config.yaml
n_layer: 14
d_model: 768
n_head: 6
n_kv_head: 6
head_dim: 128
d_mlp: 2048
vocab_size: 8192
activation: "geglu"
norm: "rmsnorm"
norm_place: "peri"
norm_eps: 1e-06
positions: "rope"
rope_base: 1840.0
rope_fraction: 0.5
qk_norm: false
attn_scale: 0.0884
bias: "none"
tie_embeddings: true
parallel_block: true
extras: ["capped logits"]
init: "trunc"
init_std_qkv: 0.0231
init_std_o: 0.00436
init_std_up: 0.0231
init_std_down: 0.00267
optimizer: "adamw"
lr: 0.000395
beta1: 0.95
beta2: 0.98
weight_decay: 0.47
lr_head: 0.00465
grad_clip: 0.5
warmup_steps: 331
schedule: "cos"
final_lr_fraction: 0.1
batch_tokens: [65536, 131072]
seq_len: 512
doc_mask: true
train_tokens: 902600000
steps: 9490
dataset: "wikipedia_en"
MLP neurons of a small language model. Each row is named by its layer, matrix (gate and up: input weights) and neuron, and shows model dimensions 288-479. Each number is 128 + 24 x the weight over its row's rms, rounded and kept within 0 to 255. Numbers have three digits each. A neuron's up and down rows have the sign that makes its largest values positive.
A block is one neuron, or neurons of one layer that tend to fire together. After each block is what it responds to, as a language model described it from the Wikipedia text at the highest values.

L5.gate536:125142115094099151123137154139124173070116087161124161143158161137105113118137107142145120153098157133093159102121114125080128161148141149063169165114152139113113118126106166119161103153159153159117165150181097154120099107109124145083120099106116145122117185100143140104119140118161134111121087122140174092121132120148177120100079120139104116126108114119110117088153115128138129099137125136142108121144165106120193088139102163142133096150127124076134135133156136166096129115148150134106142136119130091077129108119129171134114148140123177093186101165133116153134114102125111097
L5.up536:097094094127162122086155157103157113170152139102160106154085070136103150129152154105126132129134135140099157129104138128116151143120132142092105121137112131100112140117106111146114147113132104121126097110165111127145150081139168170129140167143116117125107145136112096111139109121141150125117151153158134112145130119145145137162142095083126104145136145135092083141100150083158111105151116133139128114156113150119133099123110138156110139190186128179140158105162105139118129096116117155163103138092099129125135152149081179153105160130148130164142139134104122157128155103090167106
L5.gate1418:133143141120160125125131153144142106127145134148156157117120129123148104135168112177124171105126129120151153140159099137129119134154167143148153142151114130159119156112119139121067099153151111130072100111166121129133118110189140093137126099127139193119145116125139104120096143138126110118096119130100143135104133119112179172119142131110085134135110114112154119154158127132105144118121128134152107152158139143087127125151138146130150128110068124136141131116101169116144152109114136089125073133096125120157127125144131118113122114119131129116143134127167167141107101102121154140
L5.up1418:153148138149109126127151168183091151110150143144155164154153102143119101116147103156141133153122104175146134124172123135059099113128136110132169135095115078144163153150152128130152113093143119098116079119149120153095149135130135110132135165103127133130125125147148133139142076130143112155124149128117115161125107145139103116177112125134092124143139168132180153119104146135128131096130120121145101092100141152135145120144154131135080154115086123139188103123149170137118071109120105126133079148130104139119108179162157077115128100115167106142157141105167122150120085116123111154
L5.gate1814:153130120138141100125167151111126106093144101126141148134138111169136106108172157105129163162094078158089136157087099179100092178112092128123140146133141135118115129107106162116155143116138130124113107116133139135118149089156157127123120122156148159109146138123130146093123145160155119075143167129125116102099146122192138179111125143111109112141150152146138095163125117096130146161145141183104116109127136146148165078197141135102127125169130125116151119119152126139157162123099189126153083140092137109090110141143136142096102132169158128136129129134168131096156096138100136151
L5.up1814:119116142109119086163145129132122101095147145155139139139159084157110061105162136133110131122137106160113137101168119128152092139131095139115143094135158147124101130125135138149153153125162151093102127129111126162118113132125115081115140124160121120119155139096080168143130096151132154113154132133137113079111078156168168151146123135152121150131116125111103114142119122126156172157126138117154095135090139152117096120126094120080124061131105095151159094136133108148113153093120109137132106155072114118110118134147120152139126129148125088089113156157120116115116123151138139112
L5.gate1972:135121142111128141114129141129142111110108189134130155082127165160121106120116116140139150138122133153174129143108141144083138127142056144105143127157097102135139142071104114118095117095163140151104123116128148141067169122113164104116121148131121107104142089133116119108104116113108158131119136064148114131134125109161130133112165113081077147128121133159170112123169107129107121140100143127153156108096120143173114116136134124083136170115107134161106130148103148155106159078155176129132138123117090128087088136097105117071132101135175103109134081116174131150164138135147128142
L5.up1972:155130170110096128179122126099089133102161122116121135165120101105113171143139116123136130175098107131144116163138112079135125150125136145160191106108107160129105151111092131133118109079140147147098102137122113138137111149146215127067124112144088126155143095106118123111166122091133117128127146153126143106139101127171144117088120124141151120130064105094171120141117146116123152118148143122106088126126117108088137166140114164103113103093117139190126145168073144156148129177143126144134124132142110136133134142133124109136133132138156109104121099131174140141102182103133148134
Responds to: Demonyms and place names. Suffixes that complete nationality adjectives from country names (Belarus-ian, Azerbaijan-i, Bulgar-ian, Scott-ish), and words right after a nationality or place, like Irish professional, Van Nuys, California.

L10.gate336:130111097110127114158123121126147103189117145109122133151103110135134147122122117103137141172151077165118096110148123153145134150141147127162174165104149126166132139155114132121154083071141124132112110067133097087128115175106115133120127127167140112125173128164115135109120186109133125094151093089098132130172182119110146220119113134141120110156100092126141138136128126164145158149112127137121094098128129129097142158081111090130139116109122115129134109166180110121113162103121121139126109124099129133145124148106139109137132119159129131160115092163122145143180132097092098169
L10.up336:173114140119140206158142142145105115064114112056128136165102123100163138149074077160187131132106151123121148088096116111130128116143119099126116137119094119123125090143147161096151146124164165120163149119141105127066074143144112077094119133089114109137119132091155135096062099096133093124109100107131144144115125130119129099101132081127123142152099094135131101110124094146158162151148096139112075139159135116119125127153137156157104148097117155124141102080064165161127117084133125111113128134101151078128108143098131082125179140144141123092138102103139126103077109124125117085
L10.gate383:134110135105116117135144131137158113127129144099104146102147187109111115133140177143135143131167140136101101193096101138150115130117148139143106113131170140157133150115092094095145116133147141154125161104124116131142058170117131110093131114143206136125152140118106139072119185133134104095156083126118107083177127124110135140122128143103111103084118136100090158152122133083113163130117096161120111104112127131092120154117149136119092104141116128149145114118142119135129091111137113148119123115095103156121118144080134149095103167133085136123127175118145156113105162147084124167
L10.up383:109082175170151168140124135141117139135095155094154110162125155100122096131139143154136086105121105131104148154072141136137116145140104106105127139158113112104129144111130099109131111091102116094125202158127111151102107079159126098142102177109131124139165129129124172118109112152166133133160149105148100135121137131138094135118113122135053101118128107109089129135114137109117129109133142134125171155108125091155149182145112143076112124117127130135144140095115117117133132073123072115128169164116156157137136117141135113103095149197123109115134152127160125134122138144143171118
L10.gate555:134107106082101107126089165131171103127119137164072142161129160153104133148146156120137074115086100118168146133121143112115137122117164112115097088109165142103118106146112123134114151123131147099164127114116119105129128139150119153106140126082108145150123113105156112124143164121133138135159101129114157135147148136118119186122160106124141121148126141110090137110129107141127144149156104142148107123128190061158137130150103083137121117149109165141138120161131140138148116091155149154107115090101150174140167123164153110127100144131087143132147122119124132120113110122101084114
L10.up555:171127110122106139140102141138149132099138093100115179145124163157133161148084182138145127119140127104095093173089123139116152141156146151147153117158159132118166120160139113122148097132115127109132160116091073075128180112120105134108116140115107165145093108097094153123113141135140196138129108166111155100132177135113148110152140121156180128151109094109139154169156135144121150152151128110105114164124140070115141070091133137158108143127126147139141144133148123116101150109126143149077129119112158125166142131146132148088129141132141133146161139170157119126155144113123111138
L10.gate630:134127131135127094127127082136107133141109108146101129143167166104109082102151118133161150148115131144134125131098133119123087117162140114143132152130157125134111120125169137086130130122161135123140108122128112115161156154147133109103139157086163141125108123121148135133126163158101122128080066109129119106115097099099145112129126151093108079117149105146147073074062114165131133075167133156127142131134122077136139062153116111127129107143129168117108085151111130113099177121150141126135133156129117128160156126106117135134142122125100091146156119103148208158138153137085084112
L10.up630:166139130123102102130112120118150081097113157139110171127072137162124130139198158172151161124098143166123170113139126144107115141079118157143123136129091121073137092157166152132166096125109102129176119104128107103117141159116123155135135118099091128115134150082120142145172122126107149139120103116146180121096107140147177159142103141140113109128123102123112120121088112121131145093119093158123129142100082108132098144145147100104119126066132170080115115148134139140170150113130133133136114126125148142124127114117143114117173149124107136159078135088090183133099143144129170097
L10.gate693:140095074130108128123127100154117113111134119129103152129103135125151141140136148125124107155124148130144117153095131146101126108160126131137150118124136123157124130138161113129146090112145114163082145113140093154079150130134125127109085117099175123150167149105144150122148143098088139146105091159150145130162154121142098135173155108146154075115101159130109135130093153143121104125104103128089101124110108106117165113189132136130116124109148112136135096079134107124156102131157051116108123136121137153162121128146101104117155135145120134168118111133119172120159139109118138118
L10.up693:102091139101172133109084116155166143148136132145127144113111131137128148085135107118127129102124112125127106127154137137116098112120113157135114181091106150134118126090106136165121108102099096143095153117090144102138104145091106111114156123126133130192125097088101099098091121069113110093136124111085115134163116137135068130110183131133066091106134121085102121096141111068162133126154141139190121079114100127113146155127139181146129132109154155093116090119156126106104115101118165118125155146100127103119136145121133117135125154087137162127109146121123180120110151163116126168
L10.gate772:107157132116096096130103136142124139138115104136122138139178095105126177137117116126122119174133120147130105074108108108084130160122120118104132094149118150135084143124075125107121115133127150177081118105132151133144092110102135126138112163108145121120107178115131127121165161127125131145162147119103125110171107154120122188125143120169159111083097143107104112152121155156128128127164170112119124125126159109126126134141146155110128107100171117148093132184128135111145152178146139107116101137113129093121066105157137088118106160130115090129155151111118182170160157108134093111
L10.up772:133149097152077137173128081130127137134141094119128137148152090152116128113109131177101135053104159152103112169126145143152105137138159148174124118100125133123078111138140129102147085110130126110135116107115138126137124153175119138095150106102170126154117141117158150112148089121118124154123136133100142120138115102144124132143142123121093141169167163128149147122111135127135174138134138169102119147126148092077135100106106132142076126121133150149148125113134140115126129079088110102105115115112126138132148106178152102113128116124120162079115102121087131126119130110139119121
L10.gate825:134124123091134187144137105085148141113149170139086133136163168096128155158101114125114140126113152100120088164101113133102146153110104139167075117135092150117127165133105111143137109097156121142132135131130112086138140157119119115125106144120155142129089160098112153083129121113130162112139150117143119113095112146065121137145117107135123124144165141125115164107169138100113130073134135133130167106093097140178105123151129159112102130081119104131146137162107161171150143131105080130127103135128135107148113109108125126167157173111110148094136139104113151136104112157153147131
L10.up825:122127117102155110144135116134115111136103121112062117113126101097083112151118143084089120138125113132127136098124152186146156110139146109138138135132110098158079118183141117124128142138144111137155091132142113100128123132121105093128121117094133108095156107145116126139125141106083123114117109140113116103171171076116118138175117156144098100123106136102106122137144173152087127141146128105113193156063124120116132128132100149143133090137166131146131108136140173105128132110144118103134133088124163138141163135143166100125128163113130138126162154153088135154112149124152141110
L10.gate1458:088103156151121134080120171136149147149143115142166129103103092145124136116152114113139142090182139117157137138134066121082156107153134088127144108131140130139092128156114138113133149152114117138118153089163128105141139105098143133121150112100136142160150115109099067163148079123141142108145093129073098109118149133128141146099114158138127088124122118069107101131152161145144136105170143150107125121099094154177127152116132084105155116119101119125123141125144125120099133121129137130109152158113104148161094144090090094124148162112129143168176102121137144105138115171120124124
L10.up1458:131132143111156085126177100098157102145137133136118141093167104113087139107149141161146135097127125123196149113120128118119145101155116085133156157104155124136138135117110130098094132149103129156140120127120119158113077134142131148103110135118170109153092090098156124087087140097121117114147135113108080114132131125184151165120164161132104108128120143131127136149126141109156160157103158142108136172198149108164115137137143111157130127126128138128155134166088126126147143113158123130106113090098132099129095143135152098108134172116185131154152100136078144150109090109129144108
Responds to: Predicative adjective completions. Adjectives, often their last word piece, used as predicates after is/was/are or describing people and things, e.g. fer-tile, risk-y, unlike-ly, critical.

L10.gate120:090122137165136129118128123108139129117119093135177153122137103161103110134129155125099157109118121078152088140115136089132129168152143096119118111091124140132115108103124106118133101130140130137147137103139164150119129116136123159149112161092132118134179107137124137083133137080121132092134111120112171122114118159107142128103152167137166097178143144104103141145119128140119165107086117124142108114120093127108168179087142079103128112089147159126121131135103108130113173074131132163124096151125138100116156185139129089129117105143122110114093120109173092112131098125170106138
L10.up120:122138128071125106129097133103125130176142146161106157130137113167132156136125153142158132070154103174151132148141128121169147099089093120119130085100159184137138064128136088132145147117123106133216135094146117154124125160128135133135147111124121147113131102085094149125109126092151131106161139097128100174160124143153139142155137133109118075115133138123152157142163152187129148084093117148153124126122134128109122132132130144149163119126122112127116133154111166122126090141113114130116129171131108139110155149102113134127115130086188127125126101112130119083169143095126126099
L10.gate549:166142094124097101109147116128134163163139167127149138133154162092105174071112107124143133138095100123120128117114141136056148172082148103081130110114084103144136178134125107096091114136157114076139119103101091154136098143131123102081150102126152070154122101136153157140076113096119169091152157110132109171156129159135133136127117181117143119090064110092128139126096109104118133124113128120109128134116149120113079144126137124129141105127153133133117153128138072126130109152115113128174112116159123126158122108098131100079114143150125106101122072148138129147188143158142116134
L10.up549:149142187090135149142195117122144129120095141159124136183094139147144155096163170137109155124134111085120119120117102143123106132113140105147133102110123171181144133135152141126112159127097131127112179110136124110082088152136102134127112108138163156144094155125163134153147106125173139117118136126123122104116128130080100118161112095128160158150121125115073135090168151148097172121116147110103073081126186148115140103123139085160147139099137119131189123138086163040142143092127114141138173121133159113108127104117176185147119135105108082142139118150133121108148132103184127118
L10.gate666:093131109096150126152133117147138125123152161136124106140111144165148129117146083119149127102121134140097093081139088116084120101110096044126113097102122113130109152136155138096100170142117128140141136114145148120116095124150125100125130132093097107116153097096144092138104094115122126099124118106129075142093163140107135143120154102120107153119133140130148148176198168159137108112147127105150139136124133138170108140113111163095075118097151154156114114147140121127130149152129145108148113163109158046161119074078156079144107138198160131157113136111130160116122114150098127164
L10.up666:110121149146125094111177096117119162166181128087113140121135085137114153108118117130104112127144127168135120119084124090126131149155125114117147105146134118123124154090130090069141118093158123113117161148120071108097101134131107097112097162099131135143145149144132162134143125154111143154144116111082143165146132130130126120126099156152184134167135179103115128158093135142116146144109116133112118124118107113107111151092143143088167120110050119079183131113114117127102125105142096140104101141127142124112157147131146121073132144138112159108090106139115122098122159141135120174
L10.gate1036:146107147138140099133105107098142152147113129130118162169130138119130159127167111124110104123127077096103125111148107075107122161081125145122128164143113138104131155124096143120177181150132098138136196103147122133168094153148147120116113148138134110160146155109134145161156160149106162124155122129142163150154134130120182124081166150171103116104116146132129088101104111106127186157158150089117136128159116124117149153093103125114151099115127135205138148172108156117122123136117080117133144113147120123125132133148093144141047139102113109136123113132120150113136152133178137127
L10.up1036:111122104125204140145129117138161102103121097100131138152111171113123138140109115189121157107121131114111148133134124151130121137126129138121136146102104131093134139129139143128144145146125105109149120152135140106152093150171126135120122123118140153108159142114140091158134154118104141163117097116149134082118148126132153131130117128113091117143131126115151187149168152145109150104157108132143104125115157131104135115123125133112125154115104134136150165176145069138109120137154140101127151099121125058133140130131147162095135093106148133117148140090161156139134128140184115151
L10.gate1141:122101101095137136107172125118158137079136124185093112131177124167139119103125108114110134123129171127131111124115143121093132165087087091101165100104109164125138132109119123097164142123146155147112147120140144090165116110172121107127111112111128185177147138100140106109166144113125087141100100094118162139116126142159155191157097122082087113106136138132133108106120133134147130176112181127134108127124146112120133126143128129136113116137129163124123161131088094163138123085180077165120107108128094101162207128113111173126129147153134116131126058132182161137144139120108088124
L10.up1141:129121135127147126136122121141126102116126133096142138101120108154105111108150117129095119103102142151106120163108101128143118107108147101149170094096126113123138140114157140127123171157127105131085157110128097123117125126151126155104138120112144084090106146112149128120163121151101102128089144166146199090109115141150128091076137148091126159127132087113075115186129147134092132127138132131147107144134191132153152093138124152095115162056116128123154127159110145109097130145105095136142085103104162124065146087105132119138127120076086129153128138097181171075128111145144151145
L10.gate1313:126080111156111152142111151144211152117109146128127141102131119108141085116116125101114134142117108173135125089162124110126162126139055114141095145099120097155123170144142091124134144139108131149131144136107137127132128116139106097152126136101137119142120137124123126170065101134132080111118130147115118128125111071143060125100130125139129112168145104164142149110115139131130144134164155079123107143147197121064087129133160112106153135137103145150126133153126133128139173130088108139095130110102116122133149147121124153123103123151157116155133147147138132109180119120142146117
L10.up1313:150129132120171143113079177101140105156114129116139149133113138126119144154083120148129143137083117146114123152138087100123159110122108162112137137117129128102094152107076145107111199112127124121112133117118082101095124110115113101098131082129087106141122154097138112135113104137128100117090121129142098104117127149166137151109140179121156165096125126116130130120140101127079152109114115105118116118140141085114118163139109129162114093113083142070113098117134134122200122174149125145126131121098116147109159152097133099163114120156125112108127086101118119121153094151107105125
L10.gate1438:123109128145184144145137146154175112125118128131139145157145148139093159127156168129082176080136147113077112102114141150084097162134131122117093130150105174136104109107116123148128148134128119164143151125177143141100115159188086139092089149082128133132177146147131118098103150132087132134117096124127095158104101146124116124099168146157130122133136132106144091130164111136104147135159128172144089089117111084108139149110145151140119137091119129113123079129168125096130149130105126121142072125117078123117095149135145088089128135129133139154084088128145101081128156156079162144
L10.up1438:099158111105160154147100159133135174156144101120145095122106120104099131137152186124106104162135151150168152141160109157118142150163151108148119167134141075119111144123130142146104152105162155140150118128110131107095099148148110119131121118105108152156177141102138117159142137107122129105098129129167119154147093166165142087109133107156130161111139109111163118147178147135142128119113105127093109147132135083085102120134107066120151087122129114152088125124175085111136128156183110089134080116129142115086147132086125134134131100147176152154130133098128092085088142106148175131
L10.gate1885:143096142149086135124147127103110106134120136112106131182117097144131140109146140097157157106155139124116094132120092148124139129182129114073140161124108108102137112134135170124086142123150113159117128114086085087104106099142162123151124113167157121087139123131134116127104124126131110086098098105146106105131089138135126158067119122123138121118161113087122135140131121139140137125164137108122141117115154116139110124142128136087126112132114132143147112110133132118150123092126138133132108155108129137170145128102097110122136134152124093097154131078130147099116116122150131138
L10.up1885:104163111127128143110136138133050137182131117149121149164120119122120136140181114152082140121077126109125144102128159130141137092107078116131123116120137114154129119111138110163106148126108167136167146128099133091116135166132116126143156115117138112135153128145105155155098130131158142112137166080112147124102111093122118123129173141142139196151132121103176153177148173161163126110133159112136133086139147135100126134104157118158162118115094097072117104148150154119082115091141116099149126144096092184077110134088163130128107106088171105117112155099156122124124108066084158149
Responds to: Nationality descriptors, format lists. Nationality adjectives opening short biographical descriptions (British economist, Japanese dancer, Danish former politician), plus CD after Formats: in discography tables.

L5.gate203:130119099095094139134158110131121148130119136120109137124136181084162103123103138167123131111115118115166103058117066127094154131080152127123156101110127169117139118080151139069099166139116124103145117131106122110105155107083121136123161106073093107130135121092117121098139109098148181123134127154152122121156098147121107185144126123144068149129127119113124087145137111138136142097103137116146110146128125108155130146132152137108113131113125135116132157158135141108120196121160151154141161154114147120186142131169168106136144137128105133154115130133153160125118076120131118079
L5.up203:112142141110103132145144154158122179139089137123090136137120084122147130103129127076133138102126136152099106129127127132137129121138125133135130150154116144147140122156122123172141106106161156099155106117136098056136142112127098124157133137102125135130135091132174121142123127091055106131123081153112100105124134144110129138118139119149128151129099177106113125093152087126111117112135129135116173162125120130095140105163145167182128106161138092117092123135103168150120135113112130090148148110120151178100133122134065142141123126126138112103149135127111112111129131159092136101
L5.gate455:159147150119105163138142133126179088159188113086087134100098127128140147108133154135163166141089158115123135100089114117138126142156166162121094130123157187133132130131136161071136175117131134161123143124072113130101101150133105168161127137143112139103127154165130142102143146101106118119087102160095127131113119069080157136080125120121108153164114109185138117123110095076114142131116145146134105093129119057110194142171143149102161104128146108091139108117118131124120147103158127117135143118130133080178112170099140134176147154121091119139181089106154116154140154121114104138
L5.up455:169096125130139125122121165116174086111116134150106154134113133147147113126155154159098126103127107115114137128152123129124109147131157102149158134131135143136104073123160111137139130138110126144163125126104129090131137144111075109149130110129125134136130120087133115113160157097154115156086136147149132122187086152130120130116092132122162111132098125110144107120156118157137118141099170114095093138142131113109132147116108108167160094123121066145154097150161106095143165118134125086160188087166122145118094158099156132132144167121117142122109098085115118145160112116169129133
L5.gate540:149153085114162132137119125113156086093119126100104106111128145125153163135165157160129128135114123182129127106142124103130179125079154148109133110083103158120114120145091144119063126101147144174126113118125137137116112147140142175108138142104125123093076167123107053094149114096150115160133158135098118166123097100132087151124173119078119088112107167156138081143147079103091106114084135166108170159105108091145112129142107134131100161106127143132081132105113132117138167143118131124118116144155106120097098104129130149134155137144180098137120135093118146158123153093093120129
L5.up540:165141144138111148149112126165150122115082158109077130133118163154151143147085124101126156113173090114120143116137096117153163137145102090166088151094145125144125109100142152123136147154084146119132117123093112094140136163117153166175134150098091184103093119115103161146150131153159093122131152129096127119097123101135110107137090121143139192103122149113145107160101133121093102180101142114130124115098122134129148153134136122099148071142116112128097162126123149145113138109149180093126147119176118126152112139123178146109106137142128120123120135155093081148153082138114154118
L5.gate803:096122154139099156130144113117146113113140145138144128148089109128115137109121121139105117123127143121136130067130099166145114136105112129165131096099138158128141120095116096137132172135130169148113131130102119072118116133170123097105119126122127116121142120102113140160173144156144107110122131160135101125092126127125157139089068117108167158105114139180115155107086138143140110115117118103135128099130088108139130113106138100107144163143106093111140132134117137141126145120150163092092131088140136111152098134118165148120127113120119150122138092117130091129131152135120100111
L5.up803:143156101112104139143117096138106118141107065127093086137141084147119135162107113126167149137092083092161102155124110133096166165112157115120135141096114124123102076087137146139122111109118091126130121131142109094110134152099145147125105114140119122166139123136155134133097088113132166157141124119107139119163120162139138105103187094148137141137153133122150079130072110136148134078156100166127104157137199127129137168145091107161083106129107151137132126140139139124102085112063111124139137129103124069121106090126128134094111147113089101110119087130108118137137145159050118151
Responds to: Modifier word endings. Ends of adjectives and adverbs, often completed suffixes, that describe time, degree or manner, such as stead-y, slow-ly, late, early, excess-ive.

L2.gate369:164119165086137132134126114132129094122102155141081084183144143139140118147184141131102107098138138164169175134103107137121087100114113149118106113148159144122082143178138106131132129123115155140090153145138096101099132192135138131107062125144111157127152131112148109176107155099135109139118170132137152121102109121141162163094129123106149105135130196135136102170165129127136096124094129127153176142114138145141134124122160152090149072154097130130096162131171125141088079129152150132110156154146136171137090125098115114118140121121126140132144140111107118171126174137096123111
L2.up369:112130111134148146131109100138169119163151145129118147104116140124097171137127130131110093133151151141091107088111112096134134146152114124101123157095163158134129090101142138102146108133102161126093183133141148117110121124117175087151105146135122109133128149098124190080150144105141107139133128164133170149140156087098104145125155142117119147123167109110127101116160116133160118169131151157126152144113107115094075148098161093099141144150151179111119144129094141108107101151133137138141137124119103101145125156120132116087137104140135141160130143136172138108145160105131134109
L2.gate1838:144140113117169174082149097117120140123071116131135104088182163172101141129148132120133115125145121153127131127173117113130114149144166188113148117143082129148125093101133110137093105134117112159132135104127111150142120083127153169148103114128112143140136131111142107088112130090116152129107101148157109128140136134128121180136089134119108114145129140115116152090133108156137111125127136093143168105151159115125159128134069140170128105132109137145154155145117104146088137144131149098125135092146138118152181137086130146140108129117117109156128172108101157155175143117110141152
L2.up1838:118161151173145136168159132132131103124170138093125165126167146172160103123123113151140120156106126103106124172141081135115119136142151112111079160103096150134156179125130141147105122115192132149078164100156109088107096106152080122083117151136105159131160153144155103132134102124158111113180113133098157151105101107109123162149169127149151132091126130114131077136165120115106115128093152107106134176101155113104119155134157103124099105115143138144122136126146128107106096119117129131126108121145151144109106110116124092104148114079126078149158116067125140110125090137110150126
Responds to: Word-initial prefix pieces. Opening subword pieces split off a longer word, mostly "un" (unrest, unconscious, unless, uncle), plus "dis" (discard, disbanded) and "Le" (Leeds, Leanyer).

L2.gate719:148133155157163112130154107195129108110098116155134111120153121124161144170152120138098122101132138133108138135129157108159137137139131129129142059108116122081149116108132132182134155144176129147150158118133127151149108127134095137096150113172122097087103131148125116115138116098085139144104128178153153093117167137116131090134138085129073105161100103125139075102146135148186141133150110114150138150147147119089102116128126116183125097124112126116078084108092091134154176097100126093159118093102136073117129128103122121134084114133109149160139100093152104105142124108170146128
L2.up719:097152113135164144094146135162136122160154103183138140133105097144159144128124130202088118091111148150111044074161106097110156171155135125141114128101100115126117152113162168167144103153136079156136133143161109143095124133096120084139151145154126170140124113134158105123154117140132178108117143071113134159141177140140154144118106178159139130131105148113142112123115146119155171127067132122093137097098130150143121132131147130134132096132138116143106072118133158166149147112136112107159129152059207129102129152162155148122103133109163142113119135098091159123112132114129094161
L2.gate1964:160079153137121176126149142106119151112107100130133141132113107164146243104108132109171170088130156118166153129109150127128117161121123129138164114109139150097111141158090147146115196121123144120150122072143145157131120126101142133112140133109093142140117124137155100081151076106171124116142128090108121149141139124150143125128122102109089115151105123079074141124135131165128159125119131116147141119131153127066108145108171090164131179115130128128081120081110140138150131124115134111137149122108133147085076151150111176150093133182149115121124086095159184149161095100127129120
L2.up1964:132124125140132137116115118114103153125155112167111134156134087119155155118144156084151142054138141123118135149114116125119126112205214095134118108099091152111147099120114134142098119127119105107150122107200082175135131107130114156124106135138101127102144143106163113099103109132099095153125095141127149128096113093177137141111117135160125127139158095139130106105120144083161135102137076143118120116135063128135133119160141126119132123097124162130098129127115147152116083128140118161090135145125074114128077107122145097139118135147099151145116067152127142129124150151123172151
Responds to: Nationality and country words. Nationality adjectives and country names, especially in biography openings and tables, such as was a French sculptor, an American lawyer, | Japan |.